Weights of a small transformer language model.
Size: 3 heads of 64, 3.74M parameters.
Architecture: rotary positions, untied embeddings, normalized queries and keys.
Training: 143M tokens, 6307 steps.
MLP neurons of a small language model. Each row is named by its layer, matrix (up: input weights) and neuron, and shows model dimensions 32-127. Each number is 128 + 24 x the weight over its row's rms, rounded and kept within 0 to 255. Numbers have three digits each.
A block is one neuron, or neurons of one layer that tend to fire together. After each block is what it responds to, as a language model described it from the Wikipedia text at the highest values.

L2.up523:141112091109157162143134122153135136145164115095142128108096128126139128108110128105148087124144153139151114153124131118144124116121121144125115133167084150172124131131101116155122124118155137122142060164146114148141105103135141126125126128132120143177120143121131156167099131101153098112
Description: Short fragments such as l, ep, et in the middle of split words and names, e.g. Mus-l-ims, S-ep-tember, Char-l-es, Mar-l-owe.

L2.up524:122144104098183123085124150082127106128115134142108146120119160178173119128144125139133148132153138154101151100149121170124112123146076077107111163133121186131093123130134155140098129159115122143133139088118129138107137067134094158123151116102112121108129108147138124111110129123112100098
Description: Final pieces of split clause connectors (althou-gh, wh-ich, wh-om, whi-le) plus sentence-ending periods before a new sentence or line.

L4.up180:101098128133149137143154090128138125122164179166143122124087148117164136097127145155146133150124134106108110143129125111138084145132117108096128159152118103120150153137127143093103156092146111097138129090148125134139117082102114123172126159131134114151110119122120165115086169150097118138
L4.up219:139119135098172111121130107142115084097131110158128118133113071179161156088121099140128112127137148055120136100130161116092096115155092126192117121189149172135110093112112103143144110112138109150110183161111130131122136130134152160127138125104109142159142127132115119165112170127117111118
L4.up517:101126145095160136052153136124086131119172099182146097143149128150161145191121145142098151152161128093144112147106121096125153125109140126090124097127106114161117117123100138150173138126146125121154140127134133098139119114125166145157127140129156142147101143115130134106134142153086105157
L4.up727:157132156106162136112091191130096107097135136113135152125126095087145114133140138108119110110127136163165124139135168186158122158119135144101132142160117126133147143105132141117101143091153155112159113141153114100111114116093128116123106161153105133158088136090066096088122114081143128116
Description: Closing == or === that ends a Wikipedia section heading, such as ==Species==, === As actor ===, ==History==, plus rare mid-word fragments.

L5.up0:120110124111102176108121117186160128111138173110089130145151090132115113124106120098111125134122117148141130148141110133117142109126086110126176104159103168115092129108143147107129151217092104174117141136129122176120120119169096101139092136124139154119136133109098151154173175115116140140
L5.up23:144107102138150111137123068095095114119142171143129102104103209119121108131125111142112154114116110126133131101123120128116115119142121134189176136176135121080136151126115123104077139163098148146137163124159127111115114124140164129143138149119094093158132101161103103123104106163122136122
L5.up53:144129099124124150121091082116130120178151149157141175147113129116086145140132124148143114129153127140097103124171138137126126094145131112115141089169131131133118140163118162091104121155101119142081126113100097163147145125097139105126139164165149152128099110092085062164140149125105155143
L5.up104:161146161101153147124085160109179163106150149166129148099102157111097127109109139109130149115172126129113131105102064119061147115135132161145112086118142111164103159108104152157110148125118140184119080139127151096116138144122120137114103141117104158138110125138165137150151153085121093108
L5.up134:112115089121176160085100111114136133116163148089134136109156160124136109132100155139117110136163158161101116088163103125105108095124169115153097128148077132108142117148123146087148136137144103161097150128141166121150082097125143157125099095143097142125118155112118125103097119156116115136
L5.up295:152151125089100123097094135147099142117097116118100172174116180138119115133101132142166137159101138131103128097132126134111165122141079113129132126134128133134088168153096142091118138150098125129133097135105113127106099110121145131137138107128157133115153070135135139138106099154140105091
L5.up304:126177148107165118153095133099111085149117122150155172100163123117151146106120115156129078143086123161118115155142100133091150141127154103157131145123090165132119131148072120112094146095159116137125118131124097115135126130138137092110097152157083100175142155126126139144122125141106128108
L5.up333:146193114132118124130122115109093110105143117164105129155125139147118114122136143109157131111143163099124102142125141121117118149193125120100132112164195117143131168154062127164106132113141141117089133142134111124094124141127173105099086166107133141163121101129168088059142155095105133095
L5.up344:132130141097138128109096133165124149119124105155138176137162110121178138082126111168134086162185122133102141116117090107119184101138139073082127143144116156140127145123106152116137103164103103124106131139131067136166114113100134103097080147097132127166102122117122151136150067196137108161
L5.up354:123116118087164139125102121131130124145119184120135145123079175140188161117116144176145136099109114142123159109115110118144116141137076125153110142099123122099096140120085136123079123124087102132103148122127151139151126115117098139171129135130148146122133117117132092154136145103117111164
L5.up556:139160115119181145089101116143098136112187132110126129133110098114170132175149135125133111130134156117142125161113108149073149135094127150161116141109109175137128163126095129116124124119140111143077103140079126113106129116087153145101127158122147137121155180131146122126178141112135116102
L5.up609:154116086101109163110105127127147143151133087099095137147089147122159117117116138100156144134159183140138092126169113086129132153123140093136091111100122132109087125135127156099092138108093127144126146146128130164128141110172193144110126131119148071126087119141148147131152142122131164107
L5.up649:110079139080133150127157089116143110115105159139140113187139143106121165146137175114134140123131135152147119153143137138124102092128093142072111141146165095151119109134105115123138164134166108117122131125150106109103114104146144125139130165158124122072123155090108128161120154124116132137
L5.up672:128157106123119127099152136153138140120103157143109144126125130185154101132163122087108132144153120096145077110115101154148150164121093141095120106144112159106139137176148091159145141139134100136096152101149131175119142149152116132142141127096128129212135126139146137111154106140114129150
L5.up723:176131097147153095144128116090134161116192190162127111162127141121097140096152116139114119094136131166132114086096103106103098134110159130098113143144155131123128158114080079102133150133118113129129113145145102134156130104154080083116114132134134101136113119147129109103150104106139080128
L5.up761:131060093149086105110085099152191139095133139121129145111108108135125162141154120107109138154109097147151129102141140099111110122088128124144135112120150129139135152112117126157132162151099147159111130138145121120120167096150161166094141122121130147122142130143102149147102202128071132145
Description: Short subword pieces in the middle of words split oddly, especially the "l" in Island, Islander, Islam, Muslims, Finland, Verlander.

L4.up211:121119130087142111139131126148137140120163127104140140123101115122120090062114152111110116108116172131140165118112092116103159123139108148088146121106158167115104103141113139140166113142079196077142124128148109104124093096135143113168192105118135119181191141116170113148101143109116123088
L4.up215:151118152150167142131145146125097127150122138123122104128145102089111085099124107155139090116093106115105139125179126105158141119158127122118141111152094143141148140141127107162129120112123150101135147110118171125167103111097154109141112129140132101129162156114147172132176150168141078127
L4.up320:155126127131120130122157121125147139092147151120143118114161133130097127117145157122113137137117123121115148109115121153137094094188114139092117102118085182132136138113158123114124152155106172151122165110105173122101110079164162099100090095126114108095153122106187103099089125057134115131
L4.up638:156154137089100176119120114122074118135145110116082129113144128132139107140113120149131144097123172127142097136146082131133126148122128155145153120082137180133160132133123105125139176118167150068105172135148136115105143142168178099115114140100138092142167164096132115147147122086126115136
Description: Final piece of subject pronouns and relatives just before a verb, as in wh-o after a comma, H-e, the-y, I-t, also Health.

L2.up482:099152140100139153117153150119098125111067112124162136084106120091089128097113103141170136110142132153141128141114123125127125109126084132141149100117122101136102143094084120142160131112106100122085170147147115130058114124078100145136126127139162153121172094124163138155134126109147122127
Description: Final word pieces that complete a word split after a stem like histor-, sour-, centur-, as in history, source, century, Gregory.

L5.up41:131149155077145145108114089093171140126097092143139105113135121120178115118066167129118124146130135136120128155104090130154105105083116098150156177127154097135134119122146142149103164128113173144120141180135125171096119106162118113150125129102126116125119118126125122133106124108130100140
L5.up58:125095108113113159075193155112146101137095144147109072096169139145112135100144190143089147138090083129112072132146116112172116102134123125151122128092157120112163110083153132104127133115117119113107162129165125126127128124116132100123133107072161150134132130120169136142187162101141095126
L5.up78:133158111122112107109106129113147084138136124137125153148137148146166066144133137116143124171143098135096143127137094140138126102100129148137137108082136120129148115141170111118105130170131099142111106124137140111111127113146114116096171166141111128128124171083168114152142143069093140152
L5.up102:121143121112141129125168102163107147135180154146125090170144160143141103108134115109137100124110121079122125106108111141116148116142152122117143122143112122098087118120121134139180146146128100162138121105131152109121094145167113121105125188118077068125146153103138123151158180127122089134
L5.up114:090148129107165184084100133130091141162127135123129091157162079204134140091146149138124112126129156085110139154160109116094140131103109097121150121132151164146153099099146148136153123141141130184115116147109129135127125098130142146141088117110072133141141119102131160154142100140119094125
L5.up325:121118113191103089102140145124119119106156141107136133132139113111131104136111134152133163146098150127112111133122093128127150141137127161123156108117117153099133129123124136109161148085151129104097168125097128146161087150158129140165106133148082113144148081097133149117184133137174109140
L5.up330:133146130126110117172072121098131110080105111190162126144078112142107124151130143121174098152154136117120109125135097106160094105094154112131136121143112118157182141154162134154127144134131143143123158163149121171134132137076142113186103103120077117107125110111129131184148107119147129096
L5.up400:113105088122192144161143119139162141101100162085165121147129134148079109140133156101135103054129090148119120168143161141129145127129110113126117138083137137128135163106106122112118157123123128112136154133141128124106128116162146141104138161092149134126114123139155124071118126080143141090
L5.up423:083127163132117141144130110148121144155133137099087132139154176153162107061116149091112130153123109127125124115142060124141139124103126106118121112110120110176141137127177112121150149118108112143115123121142161154108101083165128130155146138094127066110137159152178145141110156116126113106
L5.up496:153138116149175123113099099105155134113093185139152108182117135115118110139172147070109138126131095121123151153134088112121115145145125108144108146086133132140160111126142129148125133164106152070111156133108115132129133131121180137088130130129119142117105122100140140119131153106104115101
L5.up519:179132115102165149110104143142133141166133131108124098120109159094105146165097142144113153135154112065135140152132114127121130115127107102147136110096120102125119134155147106153184153133096125160131133139121100098126137094147117164186147125082119132149175129082108119123122167138129147108
L5.up630:164092095131118118124164149159150127120095088108094145120151093143148115131158157114122123122118127151126085142150123141101164150156132171099116129111126124114162156162110082138137129086086090169096125097130128174150100104164124142115135108120167172112131131092168079126138156085169149172
L5.up642:156128178133142129138123144154135106166080146100130144138138117078135146123136105138096119117130110096056132163160141148123161098139106132119151129120088114126131105111124096110074145135156089095158116128153195116164107124149134143146114131121072148106104116107133092142121154119140092116
L5.up684:170129140128135205148124132115109102099153114100100087126150125088114100121099137089130115090153123154116132146146172149127144129126075103124141112137089162107120094165136101108144122137107144151122148122118123137109161134138151101153157122130163126129156152088078162146151126094129118086
L5.up719:140196075123129123104144143094090093148131122136146095151102156150099102136142178156131097145126126140096130126141082144101095130144138156104141152140085134097171099130125147139132167176088144172080118166126168102123137108098149126155118143132113147133099138125158117138107145129154181121
L5.up727:134130091128118185095109155113116143136106104143157086163118110165137141156171091125124125138164128126151162101143093088160117146092128089132124137129131149079157114141134134145130092125145166147142076142099132172145106101135141126141127138091106097121133151123138083128165112110097107086
Description: Second piece of common short words split after their first letter(s), like Th+is, H+e, h+ad, h+as; sometimes digit pieces inside numbers.

L4.up66:111163112160105127134127167112124118107097158109084171081142125119163130132172128129117116156139093125088148118137129139152123120109078127105134115154087134096147118114127161148102117118098129102116140137150085149110107151136091129163152117135134136140179136105170128139100174113140125145
L4.up132:135110109162078129107106148100133113084158125111133103124102143149151152161134144144149120101127140140082168187116136161128115108136110099148151150125127145138134095115107153099109163149105137145125138113149144161133140087122126155118145142153144086107140131155112172083144096120115094112
L4.up254:149132114123124119163160147121108131126132121129139158117113117111143100106191133139122130113147124102129142105179124125130143107095122092185156137141109156113125097131175178149100076149119161092118105100132112119085080166133102137129144114146113115141175101139138143095163110132124144130
L4.up714:147158110142139105125095121109117158103145124174178166107132072086110115135139107163114154119120147083118114143184071128132125152087098090086134133076192161140157148139118162158128125143158151169125151122134104123133120146123103115126126167116099117103144122131120101131124142145123115166
Description: Final piece of conjunctions and relative words that open a new clause, often after a comma or sentence start: when, although, which, but.

L5.up29:055150118142129129101114160143127158097115169155163113164117128143119180122147111115151133160121130116121153111064119149146151121119101107148121086126088127128123126164113087105148103054129151094145110094101128148095099119107131101143168143127150114158161122140122148099131146119111131119
L5.up127:148143098147127148116090155120112156149139126144114115100114140155151091115134104128159148119184109111120160150150108188124120188108131156121109102114157166099136150134153101112135112110104109123151119106113139147118114148101145115143084114094125128136174113144127080119141142117141096141
L5.up135:117151080128127115147132168170086144109088100163114138174066075121130116137138138147137121162165164119138112121117118133147146116145117076162076125101137160125155095159129130133111154131145110089123144163129164135139166107154139116124129127162165116154154145153121163150141164121106093085
L5.up139:130140114125107101148126130137147140180151133160117105101110114142108106122120158140178094115129141138095160135117116145106145090132098130133131086098165155121128098132127172101126103057099094129129151084097130154138136116129113122116163112139096123130133137117160118142166130090097100156
L5.up141:176110158088113157147127118125122145126159144143119111125148101107110141149143151146105114112169127096164103129134066130066146119152087109163143125127129167101122148179112124112083153151152094099094135074098118104144079142151106137146133174124124141143147128114107113154109150129117089120
L5.up203:099092127190147124159098130111129195100147142146124129144138118125129118117195089146143116155073112181117103110144098155108119122126120125105126152175130139120147116183125146121172106096100168168135130134098158108116096131135108117149130124125163154090148121099156100139112097121125121118
L5.up243:136162089114151132120103163139167115128093140090127098112112163171112139160149150119131116146109128093127150164137144161131154099169077119116106091128115129147141125136182148147107115120093122132142105096122139138150127147108155098145094129115142131108168100099152142092122123072078117118
L5.up265:132157107153153126113079141167143131120131088105126142095098138110109123137147137125111098124101063111113147127194127131093105096105133097140141130103145101052170141133151133139123122090133107122151113144128122132121146156094163080151097149108147120159074131127122108078131144135140145080
L5.up276:095127079126106114138120104121107143101104116103127107132098103112105119107103120132122112167133161081160155154133118080119152123145118171138100089145170137108119119131147160099109159114161092160099141169145103132118108115124170128094131161127171135103180132153129145117134107105137146119
L5.up368:175151133102074153108171090065113152142143151135145123126123104206145099141108094106102140123150153106166116120155120112113112105106095119137093107139093175097116106121151108133126138084120133135094131136139166142140138156155135130124102142102121106107123107095109127138140162164130082103
L5.up379:128171100087106114122081142109160144161147144163117183132134148097172129124103153116180071125116154122104115119144110186126136164112103076126101141113135127100135142104123096153086113110133133118118105097142130115121135157133137123107114146112122161170154170109106069108086139130098136159
L5.up508:161197076120102126130120093067119157132125148194138133128137107118141093140145104128096162154129089115105101124143134134167104112127110104110138093088120167142146123131088104121150139126162120147135125131122098171144099152110109133143079161110156124145125131110140157118138141084127120106
L5.up593:100121127154124123102154106120116145142095139140107138111121128159125098072141185157158097115128106168109115125144143133108113145122116090094120135155104147079127184130136101127118157127150136085170161132120147112116103133163078137202130129153134100163128144070113134094161128163191127163
L5.up600:144129091128112114122104118167146110092101121117135139161090164096149143102094156124121154168159132127097145105151160132107123213137136136147119092137146127106119105129156111167149153136120100155127160116125150123098153149106149091092131136108134155120158145154102137090101146090090145145
L5.up713:139141135128114127150144148102175153134118131125142127152069152104145128114113140110111143127133148124131139129130118150091090093085127106125158142141112116133116146109154154097086141103125120146129111133127179121153128136131119175126153135096096150123150137135147188145110164164129135144
L5.up722:128116125140154099130163110118122162113141149152121144111102108107160158152119153166130135177159116097151129144118068133107151110133123131103127114157108135157117096135150109151149171137127128107125109117137122104162090163114162164133105137141141115093144124113082138151181133113101123117
Description: Mid-word pieces, mostly "ou" in through, should, group; also the closing ==, ===, = that end Wikipedia section headings, e.g. ==Reception==.

L2.up476:106166137098208187145144113103134112109092129121123107154151095109096127143108180077123115145134138142166135174140146149146126146127119072119109132124185147123120146101114103140101078149079127111146115139119115125135104147137156147142120139136155147126125094123120135136117121133150131140
Description: Second piece of a word split oddly after a one- or two-letter start, mostly sentence-initial pronouns (H+e, H+is, I+t, th+is) and names (H+utton).

L4.up248:123179126123152140150091113132108147106139145128121165127160127138091121143111144129143133126131141143106109140118137162096148136119128108128122088147135157146094135115083140138132089129130115120138143128128145130093132161085131119107161125117080143062103104097136104164156127157104090144
L4.up274:141125116100129136144103121157174139119120164160131090157095142101136108165109123163150127130120131134126125151134156085149104135129140117106090108094156125148130163133127136124144117067094169113106130106128133107101159151168132107111118151109115159073135145151110144095122107105125105134
L4.up379:162091099147115132130074148104150105087126137119115133081113101151130096119138136147116122123113117126116156139142119163096177145145107123078110131139133130117125110094103144152148100129173142155125152115146133107125094139136105145144169121140149127129107122139154071149146093093150141161
L4.up728:095109116132136131129157160127139172139102091121119116114150146140125152148150141155135117131114140130148097130127132186097113128168090140161096117157121119143101145101169135125094153152185143052138134130135097110072122132120158161111158120128155166111126117079127107178131130119160132137
Description: Short suffix or ending pieces completing a split word, mostly plural -ers/-s/-es/-ies, as in holders, Steelers, Univers(ity), stories, Bashkirs.

L4.up4:145134137079131152120107153125143123107130178097124112135135114125113165194162120161134077123133094140111135127142143132126122149133121157098114151126109155095120168126105140148121109097115149115087137189118157135112135100112155152126146127093088136153130137152078088148117136132134054098
L4.up79:175113161146135161135130138103136139165143135136125136114150083075150143148122111148127120109106117115133092069095139173139142102137095138125116129131125110121129072143149114122121141107106136105101132162128138181130152174146206108109150162112138154102155144110145085139100136104125130123
L4.up84:118107152085108104094099145107115139153107181097125112146149110096108114141158124135119133135149165123099134132122140144111177167117121129095123131120121161102137088144114111101157138104106072126156149173149149111102111154145195117132135156114089081109121111133136142156112125111155130112
L4.up309:105153142105120125118130139109068147127101110139133137107143134128143065122077144120135111124105131166114103090120115146142157081112128115098158120138131132143158139149085112109138149068073118118140135121147167114114112128146164117071136137163163092170174141100180132107112129101131132179
Description: Final sub-word pieces that complete a common short word split oddly, strongest on "se" after sentence-initial "The" (These), also the+ir, tw+o, thre+e, Ear+ly.

L5.up21:129105121091153156155118141115114124128130152105099123120134153172159131096180129158121120147151108143096148141135123142126154085107134081135092156134146109132149129134146105141109106171078104140112146113159099098116088131091120136122160158146110161135159127097051165114126120141118137137
L5.up22:104168113136159129108141164155131110129131124114140158134102141125109118160107082120128140151117138114131152153106104136124128138097102105110128141147150099060104129143103145096147099156097142156125152153125102154113123153139147095132099148131143118133165116108140105101146151110080100126
L5.up27:132124145114105162096078149147124140093091119139141128113153126107123145128154118108162099122141071143143129132153160124111134120143123136132106091097140126132151162123152116150120138119156103087110131117121092102167093098159109136107109170131133142163161136151125107110123171156080079154
L5.up143:122158109056150114143146151129142054104147144125144100130109111136123122121123150163128175122143109158091125167154121129155130126122138100139128143145140159114125069093173132127130174119138156097169153110140142154141134131132104143149153147125113147072154151130080131093131133109104156103
L5.up253:175115118083141135128124121127192169126179146158093141142116134123104136109149160086133114136149120155099149158145143134096098123149103110137133157140117171143127122149124103111116163133092155115156107121127130140111110122162102129128096141198131144137170168104128145105161133130123132108
L5.up308:141112144112133096123158123115183089148153160138154118152115118143115181133182139164120109116078120127109153153138137117143139136139118117117149132142147128148073110120163127131152177120075137141111099140162152147099126075122145128115155152099077088116132134085123082123149133135144120072
L5.up346:135153112103160118130122183124146129106114093133123132172160142156151152098097150124139148109132134083131159095164115100136137114122102117133096150147116130114122140143090118117154164108107122120114113120137150100137140134128171130134116152105106131143117136153089144109152108123119113099
L5.up472:126143111116143178115131162154121067078147126143123161112160111153101150147135113128118146117109084169087104159136116124170115094141106137071111141117149166119104166086143108129094157137122131114140192136126146092145079105157117112154150122146043125141124111122121088116149148135115104138
L5.up484:132145113155088142112125156114173083100153142117159142138150132146087122135100152140132143156104066110127101145152101117120146119096129076134129137135127170129129095094111158128117107138126112165136151080131156170146141107143161129117135153118146140127141090124087098097157152123099132147
L5.up487:150152128106122098166118139120117131149084171147148159141174131164135111153144123117134105126149111133103150178124121147158133109115078111136112114123156171115124079094108168142142094131090131091095130132122127145115159111108143143141094101134100120103143134077143082131106153108134093165
L5.up507:155158119107150131078141139091111163120129130151131205132170141116138121102177123136109096165155136155086120117158115142083083121110129079161124126146113148156138115142141073115142117137110163125112121132135110143138122089111097150128099162088089103135164147154099110135126134130124108095
L5.up527:138154135120147104146114106095109147095113135159136137103119191121157085110111072158139060152147143082160110092169141140110113162110109097099112137115103172149128074112117100114142152142094153093149129134100139110117123084098158106135108178151135118103139122123089119118109181110163167154
L5.up584:148121135112133118141129115145118114119142103130132163124181136124141160111123126100173110139130102135110155150122114128161113091130109055078121152130104148134146107101133135161141159122101122119134174157119127126112120179133127135132152224128109140106169164132121088090122179085106162111
L5.up623:130114117079164132143123120117145111105122123165128128135164116131142126100163170159102104129132110128123159156086146176169107106167144088098133175154113133120149162111119122177099130110155126129138132117156159104129158141158121102118161088153101094127138117137098143151173116103152120109
L5.up733:152095113096122143139136116124156100075126083146109146162156122107122105148128133127096133139129109124145171185144113130133119111129107122142138164152152139144118158125125179123122127079121113102120138157126139130150155095161150126146130117155109133073145116108146104137136121116143106143
L5.up756:125159110108097159101099177134108126120138128131128144128130089160112144096157171181155077170117103115133149171098116118117169132079110138128143146154089130118145121102105132148124122163084133134087128134114073147126122101112120155123131140154115116148164156084165133124129104160103145109
Description: Final piece of a word that starts a new clause, such as if, although, which, where, but, until, plus commas after introductory phrases.

L2.up207:175135139116129126147122116114154119161157129119164101103149081160123132118109108128133116122130100139115102121129129131070102127160103102183147121141088112123126159111170122123065104166135112175119141176100119156116098141147169164138109124140116132140122135148162119152107158091144131114
Description: Closing == or === marks that end wiki section headings before a line break (===Studio albums===, ==Cast==), plus some colons and year-range en dashes.

L5.up80:174117144107122151134141115129141128097135133129141143125117116103140110171148134123126111084114148157120128117128157127102090104107117111074154129084142111150078121158112149095122129148135106142149163105113134142103121125127177101112142138113151121112171145095109162114132167153075150114
L5.up94:139091134102116164140152126079105100137126164101110164131095162117132115112113140131158148114169149145108144155129108187116139153148156155139152127113135133081123152123140180124147194172103089119121140103122105092145187151104115161098118142140091119145120145111133111167113148152089106142
L5.up111:127150096101155200111147119124092129137068164112149113078180126130108110133145090116136137141144124107116171121113174119145152133106115152130137137164133113098142092136108150105152162124149145115071168124103176111113126149140138137098097096091096116138141102139136129128080165134167132102
L5.up120:131137118103132124083121116135118125155119148154123116058162099145124080132180108098126115114147126138133098111172102120126103136084190133126110161140109136068117137161124088065112147122122118101135123131117128144155094106115128137150130116114120127148106132091118142151078135156145077136
L5.up218:191150128127148106139075167129143138115096156173126135103122100176130131100156119153118130112114168141145129160111131149129102098131119115109114099111179126123122136143146145142181105126108126092140134128149158126081154152142128110110124106115111133121139128104092151165122114165137164114
L5.up244:135131141117138131163128171141143141092112121133119149122156111141119100130130139153140152155131114121120151150151124153100128106161135129119096096102111154126097120134120141138092111142127105102136164122130120131117152141143151109140142108122080113103110110113128144116136174112134130126
L5.up264:116145164093143137119164152153099153085105155080101128101128142167152118169138123118121085152175132120067149127116155111143104133130099154130115133129132109137152139127139133128140112109121133097072121099116094108062117114139139122124137127133142104106117135109089162150126141180095184162
L5.up273:122101120106171158169151115109122163154143139128117087082159079113068087065091103119135113114117141127112152129123161170141164146098144129134115160138108119124144131167121126081156143140124126112141096123120120168144083164137140146128150079125175070158138137119103143112105135109121125153
L5.up294:179073103168108118122103104132157144120131153131118127123139108131149094135096140130109137109103123137099143116147121129169127127121136205109097112107158157113163094126099181135141152104101169085117133101154120059123162151157146144146113111147107091101137126154160152118135147127152093127
L5.up326:188087103115143156104124127170124157112099194119111117133134155135102153159088127153136127042120146156165134120139118118110139136175119124128158140125119120123152087152087112127132140091124146155149129116136128128088135113126142113158098138122109084188136119126125131114114123145181113098
L5.up369:172148113121116171158106101131113128102106158099124100093116167125099137152181138160153138160141116124163086080138134121146129183167151141119133159161155120082145079155095153075147124112124139147119183115142124143154105133142128125079183125117154088129131109123133133084098099156141135107
L5.up376:138062140115100144140163155122143129130117152127154140105154103120102113113088091140126122075115170102160109109101142132098160121120081137144125127114112134127152126149098138141074154146096113118116116143125146130139136123154146121145137114137132156075105137168110165096111156164140117118
L5.up384:122165100120177138096098155103147129135097154088105108125143129127130149122102095149096153139121143167103156146166143102094149073125096159094155138128134172148108139142067097143101114145134114103126170088129147098111110119109139123150187130097150132188151096172145136139104154130156097103
L5.up627:126137148139127165084114147114160115101114160081140161119197132098107136149130152135121128129129114120099114143121153136109101134149057115117128148144148111111110083156134121093105146178102167117111134153127131116149111088086135119152131098097110109102161168125111055133130156128124126139
L5.up730:180130108151150119112158078112107128126137191109180115135132111122169122183119080118131101143109135146145137152123162109127167133160126133140143170107119133085124112142105145108101141110147123089147138157090153133153148153120139166126110163137095100151110097128088130051163147134148128105
L5.up762:156127128153144128096126114127107129144125167116124108126140146119137155143127121096149086118123115136139143147143153092097149136105147131094177166092161115100137151117072171186112166111087082097143184104133155139111142147128164139117144149126129134159122108109138124113115145172098084172
Description: Word-final subword pieces that complete a word inside multiword proper names of parties, places and groups, e.g. Part-y, Cit-ies, Milit-ary.

L5.up6:126149103108185179157137161127151135093129161133103129112166139158128140101098129132075103129148094103100145133149134110077123151128127146173110131138114148097136163120136154141109134140149146113124113156108149132162142144091122126090177134148166129106099101135125125112148183099144136136
L5.up31:100111155099204109067161151116114105106156112168157138151123155150086108145098132136106174169148119170108129119164125097141116110116127118109128085107140106132132092100091130123114138137138103104129159135172098133162144120168147089159148153107126138117141120096143133134137126156124120121
L5.up115:122114118091123107142119138104153168113133097122102152140098093092136126123141133136137139139113130128172152119083149120111141153124111143121114184189170100102149074089099123132085132115125157123116123097140085160124087119148124111137164186108149112109183145138123127130151149150077114144
L5.up157:111138135143125111142125141098133129098122114097127136126151066117160131093109102070150138116109120105095151127104118154146114096163077137141121101095148135122117178128120148139156140147081121158147100139163129116103148152092116111141170107123174091102142107140112132138105151122185119100
L5.up161:168104081146134112147086160138145122119109152134114122150128116113111134140134149120123158126104129129097140113088108175130166154078113123147068104114173128150073124123095135106131126134113122111114131130128172086150149120132133105146121137132113135136137125160119082165122137190145106130
L5.up219:122157135095163138105122158112112128150102115172080094136140107056117090125112105125123153129143112108143133112119157130154150138128093105168116080103151143097121157119172121148134091087090172151114111114166130083108175112163155108171130104095166145087150148121130081103109127170107119139
L5.up224:155127160132160112137099125134113169069094120144130102142120142093112140126106150173080125156134160112184151132153113116107128122126163141103104096178153113149104098124144163149111135124102098141121121161154107135085140137133167144134126182139142173148126105108167153151104139127109132130
L5.up229:141082097100137115139121113124100114095109099147136185123145117135160108130051068142114095144081170146157157129154134131105152146145091128141049144121143155117116154145105089125123141148129109152168112139168133089104128167110125160116117173102114117116105126118122182130159152149123115102
L5.up246:128139123119169139126159157142133089108131115148139122121136090118150138088120152168115112214129116090154093077140105107123135133087170152125123144134184162124093124101099127152102121141130159098105128131156121109094128150141173094104116098132152111112112108116089102118150128082129159093
L5.up331:196108091106140140135151103128102069098153080143133114092131134109145103135125100186111128142154156139132102131143121146173116124108158109125132092161134092080148096109165120119118152156097171128144135137113098083109120117111120127146150094161151139129137133126123101111144117095131126145
L5.up418:151179136145165123102142084140123118133104121107146110078106143126158125115120115133084090081129105130098208166138113186098112130147144124155091139159099129129124149121135145120101166164104119150126112132135134111106116101126171163153124112128143110124150148109106126146149113099101119159
L5.up509:132111124132153151111124112081095171065121142145123125110189089123127133119145112133119105106121103115118113110122166154144113138106099068171109149144108140127109174110113163157111102142128143142116127121110138144102158217109106118112107145138114153152095088120118125151142115147126148142
L5.up620:145097110151152182158133139127145156090123158153114152099112123130110135104155160093128150142117120118115115108122144104118119114143131111141120167153145109107136117162179106095094128132130096148123109137088103118098134148100158097105155135166152107165127169112178138158133163105133137111
L5.up667:153140135148126131137136123125134152124085126125139140097118128099096157143085140112107101111132120099128137139132113125096110115168096166171137165125174139135139160121140103106113155168121111127093181155113094113115152146140103124127159145106163103114123108126124130168116182123104092168
L5.up691:118106118131161082158129167101108127096132117199095124104115137084127137146131107138137130107129153128130152171140155110101131156153133139161098130118096149132135087149122144131121157112139172114128133097096117127130146143126144083130129151067121145097148133086129101125098145165072154158
L5.up751:165166133128140146075113150121109124121099087118080094164138132131123140114101094132119097146090122110158092094112138128123126116144116150120106125115124161132113172158152141129096115130103129099145086189118129109160129115137120120124128095177111126120082096098098123132139150120128161158
Description: Short subword pieces in the middle of proper names split into several tokens, such as Carl-s-on, Barn-s-ley, Mao Z-ed-ong, Tol-ed-o, Ch-r-istine.

L2.up742:138152146179117125120104154083130123108149114106169081132118140135099110166171126151097164136109112110125132170128086123106127118093145122148134130126144098127107153112120195125159116114127125107087131105114114138139157103100112141087099098107165147133109135122131084110143109129112158143
Description: Short word-piece tokens continuing an oddly split word, mostly a plural or inner "s" (Encapsulins, intrinsically, drugs), also "ra" in Aircraft, "ol" in Roll.